config.yaml
d_model: 256
n_head: 4
activation: "swiglu"
lr: 0.00702
MLP neurons of a small language model. Each row is named by its layer, matrix (gate and up: input weights; down: output weights) and neuron, and shows model dimensions 32-127. Each number is 500 + 40 x the weight over its row's rms, rounded and kept within 0 to 999. Numbers have three digits each. A neuron's up and down rows have the sign that makes its largest values positive.
After each neuron's rows, "fires after" lists the tokens most often just before its 100 highest values on Wikipedia text that the model never trained on.

L5.gate380:494505474434529480520506471486533501512452535517505491531420565503471494514472478541512534517437517488542481547517487485499527605563469538530486498509515451479524483507455504509498457384508470461488535507590551496507552532531570443500503472476522442476450478513523523502493505469483568489
L5.up380:428520599569456438541491590571475605484532517506489473490501560506479523545408500519489517513515559464543526481430509479498474518562522520459452550521472498542527504549493454526505551493544483511444481419495565491556519419427513541518442466480492552504508527457498489497485483481492465595
L5.down380:445483528507515479476458561529453437508562505495465492524525536612543494497489461525533567436462550517524498534518553532498564517525501566515506476527504508505521477494472422486570482533474458547518446481584513538568546446447466518489486506492502465480501514475509505467477571556476497556
fires after: "'", "\n", " in"

L5.gate146:422490484521471514504551469486504519445402542511569542462513529480518466514535574467513518515418549524455556501458500475431418461431440505555599467515602503410505435408512545490523495510550560517479492495489544533477451605518541533580427460504416489461506465499512509494510513523474511512
L5.up146:481506495514571499477461566516537526492473525543541508446492439489474466520528509522432490539523504508580511498557466530564489493549526516559513473543460450526462485472500473460472535465454486505484507505477478508520449511533510525554568504563432445487452478557575506544504452536560432522
L5.down146:450559515484549503465458503484537531531551471552485480539477458466452431472499542474507483527414448546557536532441487522557473452526431506481463448540517486527466497470497350507494468505484503516401509575525549472490515457513588484479530531444491486446528469584578547510491491443564463501
fires after: "1", "2", "0", "7", "4"

L2.gate424:475562498491534439452475527471482526473479522453529507518481556533474450454469568537479555415494501570456499452562548551520490483461473501539575492518522451533438505397478496494530463467430517546442518497520491528524515509460515425487518535499549518549519531407574543487527497540477535441
L2.up424:483501444539538501479505470504470489497531444425458461516483497542509457590513481416489492455488507469428518518572531576538517436499446501604459499501544444523472487487494433517639464481441467404457457514490452515551477513449455468528497471478509550501537520482409458460487424609488515539
L2.down424:483472510477427468442448477578509489461572508523538492575516544400517558563567606413535530498477516540487473507510454525445498502476501543465514472515521478490502561498463493464446461434511424517436471529514510507445452465562546553483529551489466473473528553514564509488511420543501525539
fires after: "9", " the", " a", " –", "2", "\n"

L6.gate436:561553469479455561514486510540438505459513476461470465524475448510452528433522426456448474471534455478459530568539487517387506534514494468537481473554566540449496499589517554472462476509528540529505514463482503524504495450562549553475472546480471560485502504511438440463489511499521436594
L6.up436:517499521501528462492506545482546493473544492477562468514515502480516531625538474503425457452492479542479483485448545523467582538504502574538479491527454492503557572446452614527503444464496477510556571463532515523525457549491465530531554511435476592459472532527450425550513480492479468411
L6.down436:557500508501493573554484460510443465461511509555444538529511463549566497563436474455487537458485606488557411451469515466507501526600563562558510508431500494445509440484516499561518465508535539461488455539480366478486498457453450507556506510497491558428438586465471466515466482459516456503
fires after: " ", " |", "1", " Total"

L6.gate535:511508530512544502504477448507511482515485491571462552568433494424454556527459515454554463569488475544467476531460495462518483517487451522429476487407559487545536525519524480493488524522528507521491473524523483488530542533510487544413517473477536489453518460488525536467575488555473498480
L6.up535:479479523528482513464540451609560563420498500457555436536498525506496457499432445569489464508438508428538560554459477537502539508493591460530558575468421488524582497467444485456480486499545530545503506574515471520482514460473581442488523435504484472492478523466489519516487508506400538464
L6.down535:460490424510557495517519418423503484515501477483492470465483499495545578492508558508503517469598601461527478489543491444481501478438509509517430471493560558494499577518485514499501528618500625468452522490426551515515502496420463495545535470561573521516532471504469591475470523481525490514
fires after: " S", "s", " W", "S", "w", " K"

L10.gate464:517557471517468473534576435523497494566512468418583486515506546531443467520501509496480470494517515498449479520542491461546502488424512413466492517568519422526502555476471533493509524487452494506418552481419510576535542420518453507508461532453484471524481511508547438498495493495482480521
L10.up464:527536569481631563533465556539504445504545496532495521492515499529573467517511484497481500542434535592491542399502485558520454514490505506472558506525456499539570453523493475469456542500566535528516512522452545516578513503476410517497493551491511496430500469414481546509506467478527464516
L10.down464:490517481505535534471505417495533508529458514525514452465453531482494419464515515511499524538465513496441483423522525499486496528502499531443514515503543539430500472447455549497518505490536497467569568562508477539463531543402504510470469472482493506490535504449459607493442528412448511468
fires after: "1", " co", "–", " ", "0", "9"

L12.gate49:536461487544489470472492474461540584517559525482504454530548528566458485482541444510493501473472561499455475477464491517540524511502485495548495619497395479579470527496516477545511581551437455523418443440506433508505515447548457555513507593548511479506468484541485526484512448536509535480
L12.up49:493427486564417545504509502470500479478535510486463484553476518572445485508497500557513453485585468468488459514494429582509510498517477515450413433485471463573561488447518444569536485506477475527526528527529539532498519463507505450526545448566495474528473526537535527519496540547469483523
L12.down49:567494474514567555467495499490497521512479575552484497545472490539479487542436475522460466542465464573485456489566575505409517493533437495504472545480527467520558513551472509487588429497466490497448467455524503519500521575544543556442513518517525471508507525508472450397578533577534489536
fires after: "9", "8", "1"

L4.gate513:451580525548550467541558511468493466512469533501532549540507432474523462530480492507542474532505535515548505440475561418529532475468556550531475516537557498512480467475507438547493445489483507492517434502610521513477574454499525454463442537504487529516533492517507498521495472512473466471
L4.up513:546527495428544474493484433481551541507587463511513481486515498425503483507496517490466430591511501486551488516507484508558550356466443517535478522398449500508477414530438518519584510515508536530553461504478485475531551523505523522557507518546473484537452434520491450546473525496485494485
L4.down513:456485496526463529525559527510527519585463431466501516460492443520548508481545470466442540522470471488527541528509472549535451606468512486431475496523481480458478408504484479454408493400492487446547599478442536407513538445448458478469490472489528524455565605472589556524513526519503481489
fires after: "1", "7", "9", "4", "0"

L13.gate693:522438551510546551517501556470439523513518484449523479505473468476489471508541509507440506467488467411537484538573486515563528446473544494491487510520510491471477467520415533508575523532533553512521556398414536540513476521520505473489471523583497557505465551486530430423445507455510478505
L13.up693:476463532539537526529452486497516436512527474469535507521486435515483472539466495524500472506502461527419540431500535512491492541525541460513562513525489518488505599449463477551523522550493504528462577490523500504542506464516495516502501525493571548466589505471557507487548467497507498453
L13.down693:508497520500506483500448442565411517534494498540509449548557464491541513452534567522475543506477560425457522511502479556538547528463528511450459567498460435563503489506456549404450491505562480478522509574415484503418521462509460489476423505454433485520481492455542518468507485506463517494
fires after: " ", " (", " –"

L3.gate608:533500505557421502482489525525530503491546510555544545485495490477500483492491474469522458473503494544535503475516505485511508494507527511491459497473475461508426495546521492474528471531472545475526542530585484523533535571465481500553556461512490498519390511539454454475535494503534452408
L3.up608:524479454489486507479472508512479508511544506480456491517557521463514532544482522517566505478579487465491477452503480430541462409467550486506455496524508428484483439480456412406573464471495508481498500541496477481536495500465502479560515464422564484526538503557462453514448494503492477508
L3.down608:407445559516531528447593503490509504435525547472448488497458463439511505572511457466519498504463430499461504553499501515465548499521497474491451450529445477518418528497454451427470487477419400499472445478500495501505460489539551458514489551553467483448531427498605539480518458531482458561
fires after: "\n", " ("

L5.gate176:473501534540495430455467507593467477550409451490496452484526564563474435506541501530483486445530516468546540468440469505431495522554471497528518520426481527439533514499448514482527523447479435501469457490501500513486435546549483521472419427493540489474506487432456514489505474508554460524
L5.up176:559493483547560447470480505424519465515477443473463477533477490529488485492504515461457418518551526508498514533431514461516477536482469482491483536503452548439575521549476535486552517546400520424482516558526507523530506533459511509483446499524533557575507554600531512560553509522560441555
L5.down176:488530508500449494509490519455497426524451491550484549492460561533567524407506500578425479493558536527438452494512498535540498456516468537475474516459509529468503471521551507540534498481508551436481494517509502519465573455467416504466448476533510519464568537524451509491501508523465465449
fires after: " ", "s", "-", "th"

L6.gate9:452549414576561405553467448509547479608432443511512499518511456492493491476557478533480505476482524424471449458422480504489467522500559500500476565489542558474488525481532508542502461473448490558535530530524489484484515516552575480472544404522498519449524440546490534498597544489570462436
L6.up9:503468535527482468400508503504509483527475497495476384470455426518460503518555541478474506540518581496522464513499488484534529580438413499543500504555481450467477557460482499495550547526556478493538502508544498525531555473597482537458528480401489449550498493510523480518464512542533480464
L6.down9:537441495503465546475514563457468514446583419424588521514504444522513518468536416448482477557525485509511435485445538555492456535483488452510474481556505507470529469397492471557469535545542578462495485516451466528510515481509491588537497485516460406540527524500478383531477457465505517474
fires after: " ", "0", " Succeed", "-", " Total"

L3.gate694:550461477574475507509509520496445585499470413522477513526556508507457585502495516475540506536477573489493423503547476491557510469485520420520504567612509486439552508562507477510560508389528527526487531514534546494518505545545526502485524434504468520506556480512453548465546502512477520546
L3.up694:474493478478481524500519550429488467547461575511507517555563546527520497561502537550446482551480514523491543445429553562434478437474519480478532558540554476511459517454539495536458494424527476510545524487549551492383557570503451490474499527526441477479505497595515488519471440472519457543
L3.down694:513448465507421513556578575517453562591509553511467520524466505558493493483470482446497467487484451492509530449515495545497458416483535421421477450476542468545466521501512491480490516464471522588492451541511523520491506548523550495484548466500492511543509447524530530563497468509496507532
fires after: "\n"

L2.gate207:506503536505462420565503476525524454382461458491464553554539529559478485479545475472520484568491490472453494440468498488485452534496490509485540506557573462482517527476469466466522460362571592468503511442547432466455421503452503522521409556493454519458525562520517463470563558512452416506
L2.up207:562520436557523466527507502529493569478525502485560544519526474482458547460516540510504497545469514515534513489545510532487580553520486474550471518527481498566464405492568468522467505462470436468485538537428482503526486499542531471547547528458514553556543486486496539440522512521496528577
L2.down207:531463483470498473506468483493554510458538530503547484523528494485523537525488564538484493549467530571477471512438487598532515504487457498504410460564476542481463518504508406460503486482525420432500490554495465506496513535545488455505474527488486510447531525529488536533460530517514463489
fires after: " ", "3", "2", "."

L2.gate291:470413494467493453477531428495486477513519503532582524404455509432506503524471521537544490555442548475491439520530436542503542533439481519528526430580462480455434506526482432437518489413507436471536563558564508478513501523427477478436502461493454458508499462608515449491537512562537426463
L2.up291:463478475541436420526472566468541567483540514518507529493495459504433530567493538494516436576452543461463469504496559522540524499455509462469460448544541498476509448491555414491503458468546488465538601499445479435449526452420477514477523489511469541558487525526445477556432459482560427488
L2.down291:460511516527546460494503432439521521442460542442515493478449441430460480468436501528427459447500482402457595499540485522525505521478549464523443438575571547530473439448541472401517481509491502522507448523522493490573556450467459478397474468493438485566485451477490490442511492450494494442
fires after: " =", ")", "\n"

L5.gate117:483458412509486529557428497521399494457458491560531554492488447486459452466503502478481471483401501514474504484515540456488564439515467467589489467479414506409514504551571478523493539544530520494456495484483502582527506535510465495487562538590479566494410471511494488458467410498518526469
L5.up117:526506538522478565509473459536434456531509534473534513529484498538552456498511431529433522494522485480500497409474516509494475527499521498500574483491492527441421542549496528538450512514493593507484612505424460600527493528547480432489501470480546514410530500541443452420516466482499462468
L5.down117:478444521495517527460480533463430446476583437525533471468565473484545546520518498532497426483455515559426478437528528572495456468521466494513514533438455533474470500551540442580382512510486482547484445436549446551476518488524536561453552448429529485508514431536465443533472462521530501540
fires after: " ", "r", "T", " to", " ("

L11.gate55:443509501460504455522519480522452563484497516516574503522512535481525503524576485531412525544483486483461501496524445494501497497540570479518498494529543523480524526484548507481531466555461525531443490497507532511499453535474535489513527463463495458535552445566454453494476535501498530546
L11.up55:524565506496509573471520570489465467548600519477516492507541476483517520423487553433455473491458548556493533495527511516517491500519568513499469523476480453485449420423493512433495521527489477467478497485546453504502484511559498613500490486521519546525503498491562493487538553544441515468
L11.down55:478538525439426546537420455492480455554531516503472520484535455488441471460516499472539480425493455532523505407497539501551536494485528425538521483526490582554542523458467502484523551552446447576508432574462533588443476553497528473400523431465456486479479529478505576545521527526518454437
fires after: " ", " and"

L12.gate668:433528564483552442552564521473479544514514518525492606478501549497507524503511505484449490544558462510492491460579522433492500495535501475494507539651483518442501533453454493578555465457511512533424439513501523421498547497524482481484550475464439523521495479484482464504443519564549465523
L12.up668:534485546490438507522416600442452447557460465488508536526487422503500511498541504495485521481560414483503516496509498488484526476509548498482506420476495502474492523499570484523525512544451518514448492577464491525511475479534528475538454460453444516553507462554560439528478560518485532516
L12.down668:426559531509485473477472470528553526476480486547491504487509507446548438515431466480541476512500421492461460503453507405464559460483564435564533405509511539452506483514479493500526523504491476519485510535439485485508563500528568530503524549429545483448527547499423515489535437446467439438
fires after: " ", " N"

L2.gate386:507476506504425544513528516575495458476474528475493517510433516483505505479492469534494512514513566459506517483470571548540500544460530466540462541500470506458429503518512434460509435460551503486498546552478491453564516459567477515459496569449456535382487585547508467557517492519474465526
L2.up386:452514469535469470517495475565541472473558544538533467482521576461536471466469479541505472504405534473510525462484637400502545497575482472539515519422508527449553442512512491539523525524496462491561473473537544432467525431574457466506507480451537548476458537536483548496493493486455432503
L2.down386:462482527487494476515469514378472533450513533458518545496525482465499511572439525523473502505508525509503547479585491548451484524472477404486510523528520492521560532508433483468517479406473567461481364439489535463530525488539539478423452520463518544536520512499465458537555487456471542475
fires after: "2", " season", "atom"

L6.gate596:444506503444492509516484502505496492571509476494498524555510527540433588572463530463478533500534517433503427492489526462550488547524467580531501474469519502556551559498525494473472535431529500495513476517537537513497584468496467439454506480544507513507500474502509515581471522507416517560
L6.up596:575498506465488427501454591454473451527533471475500462467536452480482545503545478449461569462473501464541523468427487398545525467505521560498537453531457480481480474481534403474513451576519495510542520508546479456519517518491492466524554507453479612562424515510490507442534534488485526502
L6.down596:488493536384557489541437469486521529553482517486482517543514496580479566455528497506555504580522526492522436544460496499447495505473418472516504451485405483589518552494454541455469520418592454493521538531509536530521498417579540525561537456484547547509566583476475523481567506470492525560
fires after: " ", " \"", "1", " |"

L2.gate611:540550538566461472530509555459483492446492484484547493463521509426461515462499497546540491504443483561555450490489432530500504454497491494567442515572467497534486491485550508469429453548473564506467463481495519523508495536471544529576520515462522535572544462512474552527464488529492351528
L2.up611:530536441455542462590488493491538534469493518418477461489461581463475469530496458471537459509481539471538592549548519525537518559515519471544558415529489504441533478457523550511529547457547479503530441466555539476575486420550490463489530509493518489493483494482453443546529547572452556572
L2.down611:483492479478557519541513490465501511468535505482478515467557568501462485510502424443472522491467506470490503535445499470560566495487467582538478570546439543550467544588500554475548484459563502477527446476537479504494462452551522606465523520571525501583536511527456497525504515533512453509
fires after: "0", "2"

L3.gate430:558506490463503546516512479452529495544415450540515445546503556530521564554404461480519537486531554516520482473485548478497466486556520548487538500523505506500543504530461494492474509454566584519544490451570520526545520454593446465513510472526533455517437493443514476498460512527494545491
L3.up430:482529644509550427543517556510537475430506499469480455464525502385514506555457494520549544524446543440519475494565540556493515575472457450505524562460402487578497494503442527518486490574508509514490455474492530466494550487487453585438481521588536519525563470542475474485525502523535450521
L3.down430:494484586449486446537540527530578451513542511446549486529558447482511531493479512445498458540449503515516448530566505499517571492529470463529532507521403439529502530480454490496454465536458471441548544492418550566453556442528450534527522521463482478472457550504572516542450478560518508463
fires after: "9", "1", "2", " f", "0", " Col"

L5.gate200:508440485514525476537522435531509517435443477512445479537534516564558506487477546417500495512481494492464499466460444535553486497508431512504552543576460485500524559459575501487551528554484492475509493492524525455452517518494494477495514501510508563515497528546490482490473505431505464541
L5.up200:466511461430517527484446466528413494507488510533513515508523560425441522503504485452522573472577471500541550525527562485478541548492487453519439419479515486484457485482565563512477565460499490483513471501463511543516435451503526471494544470483518486621546549508513467474479510538491521496
L5.down200:472514409546495496451491519522541478491422474523466495455485550530464548431529486567527497523516481503570463423449497559484494460463530534502479511537401583494467519490557550487504506460534588485494509500538570485586477437547472479494546493527472496510476493427476492424520466479504492487
fires after: " ", "\n", ",", "{", " \""

L5.gate183:505495522458480512501513447532476458419510489480533595514512443487522512439492505474396530504495559476544475452511522554571492471525594431502485524510496423401506555498514431513515507544519547577482515469433472515544493481453484515495510528492472497580460609492464555481453496481506480485
L5.up183:424486514498468468556488522527551446555568459544475467495503526523448520485480533509542474535464495562530578526498522473533511478485563524572549505468481460504504533437471442491516511553504470474502494507518475411494526516487485465502474518467466555540523462506492507462494580480544447465
L5.down183:382526444486453489515543487522483548451523455521467509467489486532479569414484540521490491495462462475588443570445536437560464538458518568515542530471499521471448455469527496480471528553566485483481503508472460481512502496525448469524517534410420483475498539495564541503493567499442482484
fires after: " "

L13.gate120:472500609518484481468593510476549532507466502469550480440529482475457442478499504446505548561541488535476508507520518524415510506488457397476465464475511454583465436525435541524458409495524553480520497517504487530499447480470513456498534593470438506518517430483514453484468465512555457544
L13.up120:531528610486477463556374497524485468492498443468462530474537535456461538476504482532450487591418475515472573559539483522503500516470524534454521542449463541551573477477491528481451577535501529538465523507431502548524477448479557438507514515530431549440516522560456496489509543502540512538
L13.down120:418415536524475505589517484519541520517460535467532449531452488462546533489493482456435488489521498530494509528459509443556522485498511482536566446473508472499518495534503502562478480534547464538536506512480513467506566478518538447513471446525554479449563526452527543492487569442471477437
fires after: " ", " do"

L3.gate597:479479413552539540505424556533496477485557512475558527468374596548488441475530518473482458571496541536451463501550460537510598563440516506545368430513526503523508459473479567457490469443545495485516444501447570496491515515489525517537550522468488489497543470568510496408533454555520500445
L3.up597:494522414487511575470500535478501538548503479460464468500487502484469446464520505523545577513499452399455487512451468498536478447461545527552610539555485496505537523454468472504488522458537532558491411514542423444494449529503491567440504504459538525543560481555489447545558499520552497507
L3.down597:452536484534527499451489468536542492547511436537470546552489497525407439518472489505524492481508528489495480464534466538547543485605551432476454518459496505459490497495543461434509544403503549451457500441500511538434507440476497487469455529467518517481545441496496505505505502555492484517
fires after: "\n"

L2.gate141:557499577461472524509585522538572445451467478450521511535474462458467510499549433443448533458458520481516569438463434496440462597580543533512458514501485455486502448510536411529496464529508459517479487462485501525576463467481526511446506622476527512511481519520517464508526569491553502524
L2.up141:491517482502445456539473418536512565489480482479499548547553524529460550474484481511517568505534470480513549540568538458568473522540483494519509547460482494503504510523488581499485499513513509539479416519420477525474487577459469484479597439485495501476455469515508607468473462554538520498
L2.down141:511545498555525498494530511417550594455524500488484485468467455559521441541510472508462486500505475466471551498508476497472483507462469559549509443508473487534485448479464457523461518473465434525530499437548422492572543521426535447497554522540568480483489530507495587459541509481524538485
fires after: "2"

L13.gate105:437469447518454491528509461476526473533481556472541478485465453466507500506467442579476529442454583432496503463495499489486473551487514547451517449511474521433478470495487500521438529498541533417511513527539450534517547515503432512494542491499487472435507471549484523514439484493519483415
L13.up105:468477558419500483430478514470526455504495568493481525499559474550483489555438517510462524514421485487535510485555477565584453463506460549510495433471536465479491543459480481520528574449515601467541457522433554613515484480502466438564470506545507535537527445512480525552455550492471542576
L13.down105:515503479575543543508493492424523509565503559447517447531410477535474464485497580469534488495480540524504448458459563517458573442479481500415501432484481507520513496543516553431520494464501503470547550514476578482473472585581522556499462500533555472504539506498455463525524441572519469532
fires after: " |", "9", "|", "1", "0"

L3.gate357:462514544538539484505518485406497422498478401478451465440457493558484413513480483530520515489573498455450488449455600530498521436473491544543430521506508545429506474521509519536449466464591508546535499490503500524450487460500500512545477528607565509561438500458526477570500538568416515501
L3.up357:504500501481476529495521469509499537508490529475491482573463537409467472492437497451447542487500488505497500446482475489508502527513490518505455519547510520474553466532472509516474440491495442440541505532437481449507487562624503491541550426480535546521537558529473480531514471567543555423
L3.down357:563521483439522421492515487511504542443633563492509501480595542503556524486486465497457492422494537514464459510520499479571429511491540452459456538587443518534554522528519500497509506507448466468529486498497489443544458456541505497429456545441531528522460529509516476519507481525482549488
fires after: "0"

L10.gate430:517534534557543505472516558467532510520502467468516498497508486484466568497540536525468515564538489569491502475449467515498531520533545457513425480503503436489537530575521533494446549499533530525443466498461570550552518497526520513493438484460484484442493510510527505494465486472474574470
L10.up430:457464491456529506519528504463478468485479508497476595473480538543519511503510448390519536543539527553487440459489461509453499510492508474536502608525517525515472528472539577543477457515484525441549468593489482501437501551525513524456539502430512472524551538516489491487481619478432514469
L10.down430:477498476486503497595590516500526511526527496453477548530448507539470529469490552486560490493519486535529436505501472497519463467490553526506545423521536548503439481440436582438512543424547548482573492562483481437431452498490484511552515533490472527499501469506438572567510535552535496448
fires after: "\n", " =", " Non"

L12.gate655:508497502565487526463514549498534485470531440471516468563462530483451535533535522522442440472473473463451499487528517556507553551538479564510482448492478493546541492553501425468506462436437546477430541492497537526539492522583446484491444499512480449450505445491488490548487454532430578534
L12.up655:544513501589416471472485522481494453530476492540519493486566526480456500519490610515458446467464438534449438423588511485476502459548480457490575495426509542471507488473520566512535473401525531436522499503541542445519472448472484525553543542434403479504532453493472480566502438455476499559
L12.down655:512528495477478401496517509444486463492552532541451527543513579504510503506440506453523474474470495562468476443492497474511451504528448535422454440481426596510519436572492479482552512481551503435408577538484507450503514449470499509481540513462466575444546553530473556502560494438494537470
fires after: "2", "1", " ", " in", " of"

L2.gate447:581582491513447501597533513477457502564424482489468477541510535481561540450544478581413460515371436473456531515542522433472543475482512511455458489535504471471538476533491569532434505502459552461503539526512452459534521495466494492519539475479481579507455536506533374512544458457523492553
L2.up447:504505477479473524520556469462576495537502504526433518500420511488515409542512580556482481488413531508406494534560459455519504495501465498442504523538479496495468495450452527453486506510474461498455572564480431532547495507450499502545493504560547502507534530492518480528489551448541578499
L2.down447:497561479500416555468518513519509447493442443577502440485529470608463483506450472406463505426459524498495542503493477464523480579476447523525549547430507513492506562493504527513563492481519538586467523475433476480527464480452521558552498422512538462598483506556501529528463544502478536493
fires after: "9", "2", "3", "1", "0", "5"

L12.gate157:501438450479462504480477529491533530513495508515525513527504537494521421448474500459464491543488491547486440488502576498526429529517516558483561638490505444506492525512538503490534429470563463559485530467498570439523462543565487460511471443509503517520494495496491455523388452528488492556
L12.up157:538534536493512478481514485525465503528494535519457406566542565439461532439517472459466491475493471622484479578512553488549428508489474483540529543532453481458507459503529580552487553424512467449552482479486497482517547513486521483445499434470506494504496568451597551475536469484519442522
L12.down157:481487519509407547491536525543544482483544555451468415513512447475474452515523533516515454545469481493434517544478503536540562497471545553513507546448535512564447545539468521592520477598469481462497487490472494461544497496529566396459447543513504541530466508500464462572469498503532592478
fires after: " ", " air", "-", " (", " \""

L6.gate12:513513466459486459484455501486557507451531483486501548495524496524585548508528511480494446574499510519467541565504547517414494536524525566535517420545461577523516476512492500559431574470454476503465466498469473520558503498538470564475443469486541539522428508467512447516477424500494456453
L6.up12:459494469475489475612598427513504554522488456519538449442499441504458566481474572470452491548426512569482497484556467458507564450469492474470504535482483581455494526486470461416459492528550521499494457465460468509504479510443480543471465513502466452472537474457529439506495470486506525541
L6.down12:478490538526489528440500482502491457511505515500511451561522457500594464503507462430514530568509472539531543435466490462559536467544516506526543474492499495489459498481494558532540490561577481531544508581510458512460498398484485551489510493397506541490487575448416483453511476489424462619
fires after: "0", "1", "4", "2", "6"

L2.gate65:450508533536527452533555485479539449455473516505501459509453550536466498451458385486497559575496445502498430449510532563476506518540564594495487460521470572545547488481454430502454522486529500420477457454497539542509461513569551469569510480491540470508447462531456533546487552485434446542
L2.up65:515466436599476477511474470506488533468483494486473506644556519411432488526466499454466495496517496411487574508498470523463507475500445463578545506476439472598461466496482471504516488475462514519545517498531430510506525473430490551520542489541478539475467502495414446543509542553571551566
L2.down65:481507508523512501507528559483541523452533461474446584544537494488451487490561575479530540421496457490533496505547480464434468484467510477517529547480488503497515588520454466508457455485486480558534430431487497526512465454564447578456496539526549489523477557542425512510489535528568554572
fires after: "0", "2"

L4.gate692:546552470544493486473583569542490459479520525452502532513507470465424594541493516538502535480548527517542523463443570411453501463508546477486561447502512519434594491527558512500510489535578453511524516433482549557483448476471540513457534511478438448496546551475501519489500450478369521539
L4.up692:467554532575483498502497487476485502519490477582482522525565529577454553508433505444472520472521515532417479483497496570441479487448490472465462480514515433474533464490512493426414445523477552492469453531479462479454449527488436488459507495536435539473489510592447486547525527554439461505
L4.down692:463512519517486550544478524476545483569532495547489542552525463480429482506438518506443533453450494545483509474526506540425457514432486584554564488510500505383553528424536511511542461460485503530497514495491517493464455454540463512501560506519505499503490549548534521552500481531465435512
fires after: "\n", " Total", " Species", " Children"

L6.gate341:466451446508544545449558531483478518484507501615501483518478486452526458533457517475509474526518563476450550536510514495507569546481447465586497450526547539445470471532509454457534499514489546466535512493531577467418465397408497444538515444479437488579470506508489445535568572472538469540
L6.up341:523393515615439529511502508437503548475510460508433567496508486494501495499500517445515523506559483466525482496477527519500546550503500493509528491506507547507537513506488449560462544498498513460464478521511444463485504537405495471488562506549454408507471512461445533482469427542506494568
L6.down341:551504484468450525499526532496489437546499563491567475561528448496510471486519465580467476532463465408492520504545517488467519428490530515575466439474558528424512464463432484538562425397487554473475536454525472520547467492468503537510464468438526566492472481512543479543542533526468554508
fires after: "\n", " medal", " the"

L12.gate569:518548505432489535526522560546517509566561487520532513555506573522474483574520519491493581513390490428470481517411473560528486492493555515506513483441438492437523499516468550472511494470547446485475523494504511515531525560465502626525487484463515485404437504520480526543486533469560553415
L12.up569:462489449524531468502573520495435457472520471495424539590471447436444439490510440486541490544479519566539591472540468447519429504511472501473568389526499491450515467533456499550560525553510498401493539529479486493461532485460537544478456507511507573452514498604493489591532441512426523528
L12.down569:549534469495487494533457466487507472482556453483515513506527445448511555512504527574521487450528444444505510562433573504521427532508474488507612468452437550458507463544488541536543478521513495511487525511504440443447558500458537532532500543481519494488488493531512435576534468549544526532
fires after: "0", "9", "1", "2", "4", "7"

L5.gate447:444484487602578506543465509479517452494509465503546575449468489479496518539493468485498410575540564534484512587458508498552438568505500541441490440461497516433562501476469461521437565476490515516482494525449509462503462440557475606487449462509460489493489517492609534486524501542477455526
L5.up447:397478514467546588548494546426530491552493540479444496507504527422466548494497474469519510509577563526565556532475490508533494497515473502470513448486516430484495546572506549466515541416476556529497427521455434487488477459493486452487525448528450497484485538509523576467521518503411490510
L5.down447:543515540540512566535468431509488506509530478548526456503491513429529534455491527471548540459517514509478480436501513461439560422513492509569521419541511511606442539492529514451512546500484427496482547502501513437467502530478422534515526540515535537502431496521518533486466541465440502497
fires after: "\n", "S", "s", " p", " "

L13.gate440:541520500514556506554572445520515457545422483448541467523497471590495447527553450457440446504530536493566503455549517507485502502563532470526438534511455539571493489470532548441446513555532497529419570525472536494507530430484496435526476479557476506461443522491526453508516496424454501540
L13.up440:507470576452566506524525486441501443496455491497574437432525479518490454519539498477476479497530469464515501524551528491472542481528458507502425537528519522480502521446477510462480479468489560462556485501489469492452513448455547529459544506503467533485531520501479511503470566428472473497
L13.down440:434487475535550496522527497537536573530387491484525533531477467566433498533497501463561533519470508475498423500466498548555498527465480502498524528444532511535542445548488528446527542447497451460483495516478482468501550489537512460499487528462542473474505540504521518532501555573517507444
fires after: " |", ":", "\n", "_", "$$", ","